Weights of a small GPT-style language model, trained from scratch on English Wikipedia.
Size: width 384, MLP 1536 ReLU.
Architecture: LayerNorm before each block, learned positions, normalized queries and keys.
Training: 455M tokens, 6943 steps.
MLP neurons of a small language model. Each row is named by its layer, matrix (up: input weights; down: output weights) and neuron, and shows model dimensions 208-335. Each number is 200 + 30 x the weight over its row's rms, rounded and kept within 0 to 999.
After each neuron's rows, "raises" lists the tokens whose logits its output raises most directly, leaving later layers aside.

L20.up245,172,236,195,215,224,247,208,177,147,157,177,183,279,225,139,190,209,233,205,174,187,223,214,226,253,223,168,227,239,186,196,209,204,233,158,189,212,238,188,217,168,186,237,302,246,227,198,206,242,184,126,171,209,166,222,250,248,206,187,123,237,251,190,196,161,209,170,153,158,152,169,248,170,227,236,222,214,128,180,198,176,251,197,220,229,226,186,215,175,194,135,208,177,238,199,188,197,209,214,176,188,202,189,204,204,197,199,193,211,217,157,218,189,156,165,209,213,246,205,185,218,166,219,190,209,174,187,164
L20.down245,187,220,180,195,197,214,233,192,229,259,189,148,213,207,178,197,257,234,184,133,171,243,271,229,207,198,186,204,234,213,212,167,191,205,178,220,196,238,276,216,194,163,174,208,169,208,189,161,171,176,178,167,205,212,165,226,184,229,219,215,201,189,218,200,198,154,216,190,199,182,201,219,193,174,218,213,167,179,187,162,129,164,191,209,240,221,225,214,204,226,214,201,164,272,153,168,195,128,210,144,167,193,197,173,206,170,185,201,205,182,209,231,214,143,188,221,182,221,260,230,212,172,227,237,205,236,111,265
raises: "th", " 7th", " 18th", "th)", " 11th"

L18.up818,189,156,217,167,192,235,224,211,184,194,165,187,183,205,227,202,243,200,178,216,209,180,228,227,212,178,153,198,241,250,210,212,203,208,142,202,120,234,201,215,180,228,184,197,215,220,144,212,154,200,220,185,234,209,245,155,166,190,182,185,207,217,198,264,155,244,159,197,158,229,164,229,239,161,195,186,180,137,206,269,198,185,222,184,225,227,179,221,223,170,224,173,210,208,179,230,230,262,189,203,198,159,223,177,145,240,179,133,198,147,200,237,196,264,209,211,208,200,231,204,215,229,174,173,149,221,189,250
L18.down818,209,164,210,221,188,250,203,186,248,246,155,189,176,230,160,224,130,187,196,195,235,206,157,223,173,209,198,200,302,217,187,187,253,172,187,227,271,140,184,197,207,204,171,188,231,194,182,165,205,236,165,184,133,225,194,219,200,163,246,241,191,182,187,196,140,163,226,189,244,229,203,221,249,232,229,174,195,222,185,229,228,185,185,172,221,169,211,198,187,180,220,219,182,205,227,208,186,214,223,206,209,219,131,186,177,268,241,191,190,256,215,188,160,149,198,209,167,279,221,153,153,240,208,205,234,142,175,190
raises: " herself", " him", "uel", " her", " himself"

L13.up746,217,188,199,185,169,179,164,188,139,186,219,171,255,228,222,216,202,265,190,174,197,219,221,174,243,186,211,208,226,229,182,219,222,136,199,215,187,211,257,244,224,237,207,163,191,262,178,158,174,193,229,164,173,158,247,191,200,144,215,202,228,156,208,251,240,210,228,227,218,207,234,253,185,215,181,192,182,188,198,208,183,237,214,151,244,218,184,254,219,174,182,190,217,197,190,201,226,243,208,193,189,145,187,216,213,181,170,204,252,205,142,181,242,203,208,166,201,190,249,163,186,214,210,211,186,204,216,185
L13.down746,235,214,224,146,179,197,155,163,187,187,188,196,177,283,176,184,228,207,191,200,218,186,212,166,184,210,216,204,201,237,243,236,178,228,211,218,157,174,223,195,167,190,228,181,214,134,217,205,215,217,232,189,199,185,209,206,187,195,229,231,199,217,231,189,222,216,233,178,156,199,255,214,207,228,201,147,206,185,190,202,211,270,159,212,170,179,206,209,204,211,133,160,187,235,220,221,217,234,195,199,261,182,226,224,215,186,196,193,209,172,178,206,176,214,176,251,158,166,222,177,156,210,221,187,181,228,197,179
raises: "ific", "ient", "ots", "ies:", "otic"

L18.up492,190,140,219,209,216,256,187,227,221,186,190,167,229,177,197,179,225,223,212,199,158,234,214,242,177,221,225,245,220,205,188,222,198,156,187,201,166,219,238,236,240,179,277,192,196,193,175,196,212,201,158,175,200,166,201,215,169,191,229,155,208,201,227,203,180,178,146,188,225,241,229,226,212,223,193,279,159,181,192,176,175,244,206,191,188,151,182,184,236,221,173,184,214,188,207,197,169,182,198,168,207,166,178,215,188,149,130,233,195,204,235,122,197,241,201,171,197,152,245,216,165,246,212,151,248,186,215,154
L18.down492,219,211,239,150,121,208,216,185,205,254,182,171,155,155,201,206,222,163,195,208,282,220,199,218,199,235,163,202,160,218,164,244,211,175,201,195,189,185,195,244,238,230,205,223,222,206,178,160,234,190,147,207,133,206,193,220,186,219,211,217,223,224,144,191,192,200,205,195,144,152,191,246,150,189,198,195,186,181,195,244,250,203,210,170,227,222,216,184,177,103,213,218,218,167,197,251,175,200,156,208,196,201,197,190,206,229,150,221,143,195,150,191,212,177,162,250,213,154,181,238,233,160,199,172,239,204,181,181
raises: " activities", " extensive", " contributions", " interest", " Country:"

L20.up1438,164,190,208,203,171,230,190,234,179,225,237,142,225,198,187,223,194,233,182,200,206,213,283,223,158,211,211,244,239,139,201,180,145,216,221,176,188,194,280,247,223,200,233,210,169,201,225,217,178,175,234,224,205,204,247,220,252,177,260,201,167,179,212,186,215,204,178,254,265,142,175,191,216,178,197,141,224,169,238,184,182,220,167,224,208,184,171,187,153,214,248,226,228,204,186,251,224,217,205,194,173,233,195,199,234,204,223,175,212,228,174,262,160,242,150,202,210,202,153,174,165,216,206,159,197,194,233,216
L20.down1438,204,246,200,174,184,190,185,188,193,231,219,196,197,184,188,225,213,229,211,166,199,209,219,236,249,198,253,237,199,201,186,172,176,216,206,203,205,204,231,217,181,209,205,166,154,186,164,204,217,190,190,181,186,202,203,224,186,206,207,177,174,167,184,206,168,158,192,218,232,194,188,213,180,190,207,254,171,227,215,231,189,170,178,263,217,234,190,185,144,174,252,200,227,220,155,228,207,139,182,184,167,205,193,190,204,234,221,190,218,266,181,185,192,217,145,178,235,160,235,192,184,182,164,191,211,226,293,165
raises: "nd", "ra,", "ng", "ct", "qu"

L18.up263,272,210,207,252,139,161,172,157,194,211,210,223,184,208,160,227,206,186,171,243,167,172,206,226,212,211,230,229,236,237,180,216,207,179,196,244,204,241,207,240,241,168,170,148,195,250,200,184,174,205,187,188,230,239,208,206,177,241,182,250,189,181,154,228,220,225,214,158,214,206,144,213,179,216,235,169,217,198,192,239,201,232,246,195,228,236,205,195,183,202,215,197,191,181,208,202,189,168,167,191,193,147,208,187,182,187,178,218,245,141,188,179,169,250,185,215,166,210,226,104,187,187,194,201,235,214,208,199
L18.down263,204,234,213,180,186,191,133,230,178,182,194,234,183,240,147,189,205,200,184,209,162,193,221,200,195,167,181,180,194,160,220,210,222,233,192,199,197,172,187,180,165,211,192,177,220,228,225,164,224,178,244,222,172,223,247,213,192,211,204,134,207,217,245,158,200,223,143,197,158,185,187,190,177,207,218,196,239,195,191,223,221,150,159,169,223,176,232,219,242,180,204,217,210,155,226,196,240,177,170,196,233,166,195,186,188,143,195,198,202,174,224,188,203,182,243,195,202,242,228,202,165,204,244,176,162,196,204,235
raises: "ant", "ant,", "ants", "ing", "ive"

L20.up889,194,234,182,211,222,184,231,201,204,200,196,247,158,231,220,200,194,190,199,213,185,206,206,204,222,253,220,181,188,242,186,164,215,198,192,221,194,252,235,230,185,200,169,228,213,208,194,169,217,180,176,177,167,202,172,143,229,194,234,236,179,126,174,151,158,191,220,152,238,222,219,214,173,247,140,217,204,195,204,242,232,244,175,257,208,170,164,207,190,256,210,194,154,223,227,182,211,265,224,206,252,236,202,152,169,158,212,242,186,148,250,137,263,189,163,215,183,183,247,236,180,188,206,198,127,177,145,174
L20.down889,213,204,211,135,172,203,197,194,140,185,154,229,257,212,192,193,186,214,183,197,147,254,218,205,195,243,212,221,158,208,185,168,206,239,216,151,177,217,176,196,236,198,202,207,207,199,185,164,218,247,199,183,217,230,143,187,182,174,230,191,229,206,209,240,179,204,200,184,224,217,226,151,121,198,209,249,211,251,188,185,245,235,217,217,248,193,185,161,165,197,170,225,177,208,193,202,207,223,159,185,243,183,207,186,207,207,220,164,195,207,193,223,218,216,199,179,261,158,231,211,209,166,249,222,219,223,186,208
raises: "ž", "ø", " Norwegian", "č", "š"

L20.up1092,179,271,212,178,182,175,191,201,180,159,230,235,227,197,198,255,177,165,206,210,152,218,197,167,196,219,176,231,253,179,157,199,194,201,190,236,211,212,204,191,186,220,182,197,166,193,172,205,161,199,134,216,232,222,186,199,236,181,197,173,160,191,157,240,200,255,189,202,234,146,221,201,212,272,216,213,153,198,167,183,218,189,253,210,208,167,251,197,217,174,186,212,216,196,222,244,191,231,169,249,231,128,153,209,200,186,224,187,216,164,282,235,178,239,224,157,195,205,207,177,169,201,251,200,235,190,198,169
L20.down1092,177,175,158,185,249,196,210,225,192,178,188,221,222,270,187,168,140,199,158,233,139,216,215,181,255,205,257,257,227,143,193,199,232,213,199,197,203,209,200,224,216,189,179,230,215,173,209,226,180,164,161,229,200,196,197,209,225,186,175,197,147,166,163,177,185,220,219,196,219,224,220,201,253,182,206,263,193,247,205,174,205,196,180,161,228,186,225,209,200,195,168,181,239,164,175,175,231,215,231,228,192,245,210,199,177,227,252,185,173,132,216,237,180,142,284,194,260,172,181,183,173,199,223,193,198,219,191,203
raises: " chose", " decided", " maintained", " told", " began"

L18.up74,170,264,234,211,229,262,219,226,221,217,252,177,216,199,198,253,246,256,186,239,185,177,196,192,168,236,189,206,234,198,201,207,207,196,176,231,208,190,193,201,201,269,207,239,194,281,123,206,190,148,203,199,228,222,133,218,176,182,233,230,168,225,181,135,150,204,226,190,212,173,250,203,159,215,213,157,159,250,217,153,185,140,190,202,204,206,210,220,186,187,215,216,203,207,175,226,188,196,202,233,238,150,184,230,199,173,205,212,216,205,199,159,197,185,214,179,184,215,211,161,167,131,212,185,195,245,185,188
L18.down74,143,204,225,194,203,177,279,192,215,244,192,204,214,168,245,170,154,187,298,228,248,131,227,228,216,163,219,233,166,199,210,228,230,235,209,179,191,165,167,253,163,145,212,192,200,148,220,205,230,207,237,201,214,139,196,262,169,177,179,183,196,207,248,173,187,247,183,219,214,238,236,218,267,184,222,151,192,208,202,157,188,166,224,167,182,208,222,209,197,177,169,210,228,184,225,187,236,131,197,250,186,196,207,184,180,146,216,221,169,192,185,148,184,259,273,202,173,168,210,145,172,164,218,237,176,189,209,206
raises: " appearing", " being", " going", " taking", " continuing"

L18.up987,226,227,194,163,249,183,176,231,209,220,194,236,197,156,161,213,191,232,158,177,184,165,194,206,159,238,201,253,197,243,187,164,234,239,175,135,211,199,211,212,205,246,179,198,144,213,212,131,236,182,198,209,233,238,186,233,209,174,221,177,203,139,220,196,260,229,178,154,205,184,182,186,222,182,227,218,183,213,206,159,165,229,217,233,170,189,164,278,141,194,206,190,163,210,174,182,201,226,212,217,236,185,174,258,182,244,225,207,177,191,191,176,196,189,191,204,252,218,233,230,215,204,204,188,194,219,174,160
L18.down987,184,263,230,222,175,186,177,216,174,161,213,237,219,212,183,188,235,187,223,179,183,247,238,196,214,271,208,199,163,244,234,197,184,189,195,229,204,215,169,195,213,214,205,192,217,179,208,174,180,198,196,205,185,220,213,213,197,149,188,170,198,173,169,197,207,233,167,185,206,177,185,241,205,170,207,207,247,245,223,180,261,180,201,192,150,165,207,183,243,214,207,168,195,190,211,251,255,216,209,167,245,199,193,229,231,105,190,207,154,207,166,180,201,245,225,222,230,209,203,187,193,259,208,153,161,161,148,208
raises: "ely", "ics.", " others.", "e.", "ics,"

L18.up742,276,183,199,208,187,204,200,170,253,165,182,179,211,179,178,229,230,228,232,193,248,230,192,192,194,191,270,188,197,162,224,227,215,191,189,224,234,215,209,208,177,207,193,201,148,173,206,211,219,182,167,238,180,212,228,199,146,204,190,214,224,170,255,200,223,188,243,260,156,214,248,245,239,238,210,186,205,164,229,174,149,220,207,201,240,103,202,246,209,188,171,160,206,209,153,219,218,231,241,238,189,159,224,190,253,190,221,200,216,230,176,208,204,141,219,235,169,236,222,159,186,215,207,175,193,230,236,226
L18.down742,230,181,243,218,173,225,172,189,203,194,185,170,193,191,155,241,246,189,163,205,216,206,242,228,197,170,208,210,199,253,226,168,189,176,161,207,163,125,205,205,219,213,227,199,181,192,209,196,158,254,238,201,197,176,134,190,209,215,196,210,184,188,213,210,260,208,176,194,197,211,173,222,235,196,204,187,167,166,205,143,226,215,218,161,154,163,152,167,226,211,222,204,219,150,236,192,231,176,195,185,188,209,216,174,194,250,165,214,244,181,185,221,258,220,193,158,162,184,181,195,226,169,167,196,171,198,225,232
raises: "here", "le.", "les.", "le,", "les"

L20.up922,241,234,199,204,197,154,189,152,230,226,189,204,148,209,224,227,243,222,253,182,143,179,164,207,194,231,200,214,197,205,210,219,247,181,190,200,205,186,202,227,177,227,157,192,207,231,163,188,207,186,240,236,176,127,169,155,240,245,217,234,186,188,240,177,222,202,196,218,192,153,141,245,280,236,157,162,168,175,213,273,199,177,164,184,281,251,196,201,189,186,223,202,182,217,193,197,144,185,246,201,210,198,217,188,215,221,183,175,200,151,217,154,229,210,205,208,151,203,190,207,258,172,202,199,190,201,190,190
L20.down922,235,185,188,163,180,170,199,134,219,270,213,178,175,200,221,168,203,240,218,148,146,196,219,232,215,243,269,267,184,177,232,258,211,230,230,217,193,207,203,178,184,205,191,182,183,204,174,168,162,209,215,205,166,204,149,188,210,228,207,186,185,215,227,230,232,195,203,220,233,198,160,238,248,135,166,202,209,207,178,196,195,136,201,176,209,157,215,233,175,163,210,229,210,172,167,216,185,162,188,209,215,160,187,225,212,174,203,172,242,199,200,179,172,214,172,223,207,168,192,161,203,207,199,204,239,209,225,222
raises: " Martín", " Puerto", " Manuel", " Juan", " Pablo"

L13.up1153,170,245,183,209,275,192,241,214,162,200,240,232,179,174,149,217,193,174,199,157,194,197,237,221,198,189,207,187,206,191,210,211,258,188,233,211,168,127,231,153,147,144,188,213,213,190,140,196,157,158,171,202,208,192,157,180,204,259,189,220,196,223,220,164,183,197,231,211,198,199,222,168,192,240,165,106,192,176,218,221,166,210,173,134,173,214,135,193,198,188,236,218,253,181,218,240,195,210,209,170,133,158,225,177,188,234,179,257,197,227,232,145,219,146,173,211,215,200,195,158,180,198,236,209,253,241,187,155
L13.down1153,185,175,163,192,210,206,201,235,215,214,153,168,207,178,235,189,215,177,226,146,181,157,198,172,193,230,186,171,223,236,167,188,181,228,210,161,230,191,181,239,213,179,239,159,236,232,231,225,193,186,217,231,202,246,217,209,247,214,177,211,161,241,213,213,144,238,279,183,238,218,169,190,176,168,245,218,193,193,205,201,195,183,194,171,181,200,111,192,193,223,208,208,210,246,222,232,187,202,220,191,168,254,176,222,179,190,198,235,166,169,224,213,200,181,191,198,197,223,163,209,235,234,195,258,195,239,227,174
raises: "–14", "–10", "–12", "–27", "–1"

L18.up910,220,194,159,218,171,161,193,118,179,210,226,161,223,190,232,240,191,213,190,215,174,142,183,184,183,166,225,206,262,146,214,256,176,176,233,167,224,219,198,182,201,178,202,120,236,161,185,189,189,193,166,198,224,204,164,256,164,144,183,203,154,198,233,201,204,233,163,183,238,177,168,256,183,186,247,137,215,174,201,173,196,257,198,199,181,183,230,205,168,192,160,236,177,222,214,188,227,214,206,209,187,172,243,248,236,165,164,181,223,225,185,234,116,192,160,232,223,206,203,208,185,233,181,246,194,209,231,137
L18.down910,234,164,180,189,245,103,163,176,136,247,214,235,156,199,205,217,131,216,159,171,221,217,166,240,205,191,174,249,259,223,229,190,207,242,207,167,178,220,251,167,164,180,227,199,201,199,192,161,197,132,177,196,190,199,211,243,203,156,204,191,171,189,192,228,173,175,182,145,184,192,280,177,147,198,240,163,244,233,176,195,168,222,219,166,203,190,216,177,184,140,196,238,219,174,180,164,176,179,224,244,214,143,231,186,270,171,237,171,201,258,193,193,179,186,216,205,187,250,190,222,234,218,198,211,215,209,166,208
raises: "th,", "-year-old", "th", " different", " separate"

L20.up1354,237,196,236,183,219,189,135,215,198,205,172,190,239,238,193,204,231,248,208,144,275,186,185,200,179,214,204,193,227,194,218,233,290,184,252,213,159,179,146,193,165,237,219,212,167,221,209,207,202,152,237,141,164,191,246,219,193,226,212,180,169,222,196,208,173,200,149,193,230,193,176,186,226,199,216,206,166,173,219,232,197,245,198,187,191,206,210,207,205,199,216,216,206,188,170,206,204,226,206,215,227,206,213,217,220,198,217,185,155,227,235,204,188,246,180,236,203,204,160,172,185,202,198,194,217,199,219,229
L20.down1354,219,167,173,149,209,182,196,234,216,175,159,112,264,181,183,245,163,195,180,248,210,182,179,203,183,198,125,174,229,187,178,156,176,236,244,183,191,183,192,239,179,174,221,204,187,168,175,208,208,235,187,192,160,181,186,185,208,231,240,186,162,220,202,146,214,225,185,140,238,176,209,197,230,190,235,185,200,168,169,197,196,223,207,210,243,184,213,181,240,213,166,237,214,172,188,201,206,239,192,217,186,208,215,161,195,187,178,166,205,230,288,214,152,236,211,235,167,213,176,214,204,197,220,216,221,179,182,187
raises: "mi", "ta", "to", "ton", "tain"

L18.up1165,198,207,211,209,223,186,200,168,218,217,206,168,197,188,211,276,222,190,194,183,172,188,162,199,265,204,259,166,201,194,176,149,177,211,226,222,159,226,211,235,197,195,225,168,217,152,148,210,179,222,208,181,193,243,270,227,265,247,148,181,194,205,248,179,187,207,179,230,224,168,183,140,181,185,176,249,203,186,238,199,228,224,216,194,226,168,190,200,231,257,201,172,211,186,176,213,230,203,208,219,212,189,140,192,231,226,257,189,225,253,194,219,185,195,188,225,197,169,174,200,173,199,242,213,169,173,239,207
L18.down1165,181,223,152,216,190,230,191,192,186,212,173,172,220,202,143,184,207,211,208,220,230,211,155,125,231,155,202,199,188,193,209,190,158,195,191,154,202,189,232,189,244,213,169,183,194,157,164,267,270,151,214,253,207,198,199,175,210,199,243,202,214,212,228,115,149,197,213,170,173,180,224,147,194,251,195,189,154,214,206,197,195,225,176,185,194,220,169,210,233,225,169,184,185,183,212,226,262,184,177,152,197,208,200,195,243,227,218,220,188,164,224,200,197,212,193,154,219,198,174,185,203,159,194,194,177,202,257,209
raises: "ro", "rov", "da", "rol", "rop"

L18.up105,180,233,145,219,219,152,234,174,183,160,242,177,188,228,173,179,221,246,211,231,202,169,200,201,178,204,193,142,184,199,231,240,122,189,250,221,149,177,138,198,189,220,193,214,197,256,177,234,238,166,174,156,205,154,223,211,198,141,167,222,231,219,270,227,163,219,234,185,201,192,126,225,203,181,167,219,154,221,197,224,218,201,233,210,175,177,167,174,200,230,230,150,181,233,263,176,245,225,198,207,217,195,202,179,197,247,175,287,236,186,210,189,208,226,215,225,151,210,182,232,207,162,225,263,205,212,221,182
L18.down105,241,220,216,143,238,214,227,223,206,164,204,220,182,228,256,212,210,188,208,188,127,207,174,212,203,224,230,237,198,206,194,216,217,195,265,194,179,179,216,201,243,178,183,161,161,225,187,197,195,175,216,221,237,169,237,217,180,165,154,191,241,182,182,243,225,242,249,186,245,192,244,208,183,160,171,253,208,214,156,148,230,210,258,230,226,187,174,217,190,190,189,181,187,198,152,216,274,216,209,205,165,204,169,173,195,231,200,172,210,189,207,182,133,172,213,132,269,194,170,200,169,214,185,224,183,199,231,208
raises: "wick", "′", "bury", "ova", "ean"

L13.up346,165,206,222,254,134,163,195,191,226,195,211,196,259,199,214,216,175,170,194,196,184,208,162,201,220,164,275,225,205,198,208,210,199,212,233,163,227,190,230,260,246,228,165,205,202,158,197,243,243,191,177,127,234,213,206,235,192,150,171,156,230,217,156,193,214,249,184,162,170,211,212,231,193,196,173,153,195,205,235,186,221,194,234,228,185,189,146,207,191,178,179,218,239,216,173,213,179,241,196,229,193,226,190,195,197,212,196,177,189,221,176,213,236,221,176,254,239,180,228,203,208,148,209,192,172,214,195,229
L13.down346,219,176,188,162,195,156,170,234,217,191,205,204,198,188,204,206,181,208,258,189,211,165,203,138,187,177,242,213,193,217,190,190,194,228,137,303,176,199,195,241,237,194,146,214,212,181,217,282,211,195,236,150,211,233,178,150,189,152,160,182,181,207,256,218,228,228,158,190,221,205,229,209,184,224,205,133,211,186,239,193,263,170,187,215,206,195,201,187,162,246,148,155,224,232,182,215,188,194,210,183,189,196,178,187,144,198,167,143,231,161,188,160,242,161,182,225,191,180,147,155,180,122,175,193,201,141,275,228
raises: "est,", "est", "er,", "er", "ce"

L20.up24,227,226,161,179,130,211,220,155,209,175,188,172,202,189,233,215,208,177,217,255,176,180,228,185,181,178,236,196,247,210,204,219,201,205,252,218,187,197,189,185,236,211,189,230,237,195,239,204,224,206,196,199,218,225,223,204,190,210,200,202,244,253,236,182,214,175,219,241,237,190,208,235,185,177,191,187,209,222,164,196,258,129,229,203,183,183,169,223,191,272,181,219,149,178,226,173,232,206,174,160,207,189,185,200,228,208,173,201,188,199,218,248,237,210,189,171,226,183,172,176,202,176,216,238,144,170,192,213
L20.down24,206,227,205,184,182,174,192,191,197,202,208,168,233,206,135,236,217,235,135,233,177,201,213,232,221,197,205,255,197,150,198,164,199,239,196,205,184,210,258,231,208,139,200,188,167,226,245,214,182,205,203,233,213,207,202,219,211,209,193,189,134,199,204,171,192,177,157,250,196,189,242,199,259,193,203,219,233,185,175,207,251,199,204,164,170,233,200,220,218,195,184,180,252,218,188,188,234,239,200,194,204,161,246,207,131,181,198,197,176,203,194,185,214,261,205,227,246,146,179,135,177,253,214,196,185,198,258,203
raises: "er.", "er,", "er's", "ers,", "er"

L13.up1468,192,178,198,147,162,178,228,158,149,178,224,212,251,216,192,207,159,217,196,174,172,210,170,242,170,203,161,188,189,174,219,186,200,204,195,161,221,218,167,186,185,194,179,216,165,229,226,179,220,162,188,190,185,195,214,167,198,191,281,254,195,206,212,212,185,224,179,220,153,152,235,238,222,238,182,177,207,218,206,173,207,223,256,173,169,184,194,217,192,191,224,171,228,163,179,190,181,229,196,175,118,196,156,152,144,204,209,228,284,150,193,156,212,205,223,184,178,205,165,172,216,175,221,158,224,230,188,178
L13.down1468,207,227,250,226,227,218,173,185,229,221,204,188,224,220,183,176,184,232,210,197,260,216,242,181,191,232,299,193,190,179,187,184,206,224,191,239,216,176,168,188,152,102,201,199,195,241,203,270,201,212,145,189,177,197,191,134,151,206,185,163,193,143,235,235,193,156,141,212,178,150,212,241,210,242,157,202,231,227,164,227,182,224,190,185,218,181,169,217,163,210,212,218,185,184,216,168,217,144,186,287,216,174,230,215,242,168,176,196,210,188,198,202,154,228,248,177,211,165,245,171,237,166,185,237,228,196,215,250
raises: "ed", "er", "ers", "ez", "er,"

L20.up1378,234,203,188,220,242,202,206,200,219,209,224,215,192,155,192,150,181,206,215,221,196,170,226,201,212,237,193,156,226,146,217,205,182,176,219,206,148,257,184,205,204,246,251,211,168,244,235,250,153,177,179,261,157,242,199,196,207,212,166,156,191,175,221,199,213,242,150,216,183,154,230,218,174,158,192,226,113,169,236,207,197,262,176,185,171,206,207,202,192,159,231,227,182,208,208,159,276,202,257,241,196,241,234,191,241,200,230,223,211,199,166,181,209,266,206,197,171,169,169,175,188,169,149,216,193,191,176,167
L20.down1378,198,242,196,231,229,188,165,216,218,191,209,196,111,176,192,166,161,194,187,216,227,187,177,216,211,166,180,237,157,266,197,210,163,231,198,175,160,208,239,117,164,190,196,253,177,205,206,201,236,231,201,180,238,172,240,192,202,135,192,177,178,221,260,201,240,147,212,253,218,201,153,177,166,225,280,198,232,207,235,212,207,236,217,227,182,173,179,179,182,188,141,188,202,199,132,187,193,248,166,241,137,252,191,184,133,238,176,229,197,226,190,233,184,204,232,165,217,211,165,222,217,194,162,235,215,179,166,200
raises: "ild", "ase", "iev", "amp", "ris"

L20.up1202,166,213,175,156,193,219,209,222,270,200,257,170,203,210,224,205,212,207,234,198,159,204,194,233,182,183,236,214,219,233,220,160,167,150,214,189,198,164,215,195,162,231,208,172,165,200,200,149,152,198,185,264,209,199,206,212,247,194,194,196,164,175,137,188,193,212,195,178,182,239,284,177,192,179,200,194,200,176,164,194,159,267,220,174,177,228,184,226,235,245,203,251,159,257,239,188,146,194,145,154,237,186,218,170,181,217,183,206,234,204,170,149,198,243,202,187,190,202,227,186,154,301,215,187,157,226,177,185
L20.down1202,189,216,210,218,237,283,167,220,196,180,230,167,220,186,250,146,164,202,164,214,175,267,117,245,192,113,213,238,161,221,178,203,189,184,196,205,187,232,197,229,148,261,201,217,188,235,212,168,168,237,178,197,225,192,196,183,210,208,204,195,185,170,186,198,160,249,242,258,231,230,211,191,212,163,183,188,154,169,210,214,235,232,224,166,227,252,214,208,244,157,176,210,193,195,214,188,148,138,190,157,232,197,245,199,209,219,209,211,238,214,143,190,224,239,172,227,248,191,227,168,205,277,152,113,182,198,196,199
raises: " There", " It", " According", " This", " These"

L18.up1449,113,225,239,194,208,219,222,158,174,185,206,160,219,203,183,195,266,203,198,211,173,240,201,185,163,236,227,213,226,221,217,192,237,135,167,196,220,217,174,193,173,268,201,146,183,205,171,223,185,193,200,238,243,201,135,187,267,201,231,204,168,240,224,177,247,207,170,189,236,207,173,187,222,190,226,213,197,207,147,209,175,214,210,210,231,179,186,207,235,232,143,167,221,168,194,162,195,170,185,222,230,207,230,227,203,209,221,166,177,184,175,200,193,203,161,205,203,232,153,204,209,241,134,219,196,150,195,257
L18.down1449,241,200,168,170,210,256,237,184,214,221,209,199,250,211,185,216,189,163,178,192,222,242,152,225,166,249,201,200,193,224,144,144,203,190,188,182,241,162,210,174,197,244,229,176,234,186,192,204,208,203,209,191,207,177,172,186,173,185,170,243,199,151,269,263,207,211,202,242,242,227,184,185,227,149,165,186,247,252,240,199,205,271,209,199,231,211,153,165,235,106,205,202,192,202,196,163,224,176,221,214,138,187,189,195,192,164,196,138,235,225,192,143,205,215,159,203,210,180,239,185,256,204,206,219,187,279,207,225
raises: " \"In", " \"I", " \"Z", " \"E", " \"H"

L18.up1387,114,232,206,188,179,185,208,218,237,232,222,199,223,156,182,264,190,207,215,177,200,201,187,189,227,240,193,188,227,226,179,226,241,161,180,243,151,213,231,234,177,219,167,204,174,160,146,170,190,192,199,214,222,196,184,254,238,153,268,176,238,173,158,203,252,204,265,183,204,199,227,239,207,181,194,198,139,191,180,218,214,223,193,158,224,154,211,187,233,231,208,235,234,196,198,223,182,195,159,228,253,185,185,231,236,156,277,167,204,192,271,170,186,241,147,196,180,211,222,190,185,163,225,244,166,149,191,252
L18.down1387,194,220,184,197,224,212,221,231,175,241,220,235,175,209,189,176,182,153,238,246,202,180,225,194,177,154,223,190,230,214,176,188,200,199,128,194,172,173,191,197,232,185,165,211,246,198,224,213,229,177,223,179,252,166,159,216,228,210,164,186,215,187,228,176,144,181,230,176,199,229,243,169,192,240,202,217,164,226,142,244,197,165,182,169,273,169,214,176,194,172,206,208,193,165,214,167,185,236,195,225,149,251,165,176,191,176,257,165,169,218,142,152,159,174,171,141,193,211,180,215,179,143,225,242,222,222,218,134
raises: " himself", " wearing", " discovers", " wrote:", " herself"

L20.up83,176,227,218,231,187,167,175,207,194,244,225,155,187,237,173,194,199,168,205,165,221,193,213,197,235,280,250,229,169,237,186,194,239,208,233,209,226,212,138,225,212,224,184,197,211,205,201,187,186,214,184,168,173,186,241,191,208,207,205,194,181,201,162,178,153,208,235,233,179,226,185,212,229,194,157,181,174,208,180,210,166,240,194,211,242,217,144,184,185,188,283,174,211,180,211,198,209,196,202,224,181,229,179,206,207,183,213,143,279,191,184,195,241,222,175,207,195,209,211,179,222,188,220,192,169,232,224,184
L20.down83,213,229,185,212,193,209,223,217,216,196,205,185,193,187,227,222,160,205,228,142,177,220,190,160,184,208,236,189,141,215,224,197,182,227,173,223,186,192,148,203,137,186,182,149,196,187,206,212,189,184,206,193,220,203,213,223,224,219,138,215,175,222,199,200,173,260,220,225,267,205,215,210,190,203,190,194,239,239,223,158,212,240,165,212,232,146,201,203,213,180,245,159,159,193,178,215,176,141,211,177,197,205,202,226,184,218,170,230,180,217,165,171,210,194,159,196,195,230,284,174,219,183,233,200,226,187,211,181
raises: "ade", "ades", "ade,", "ous", "ame"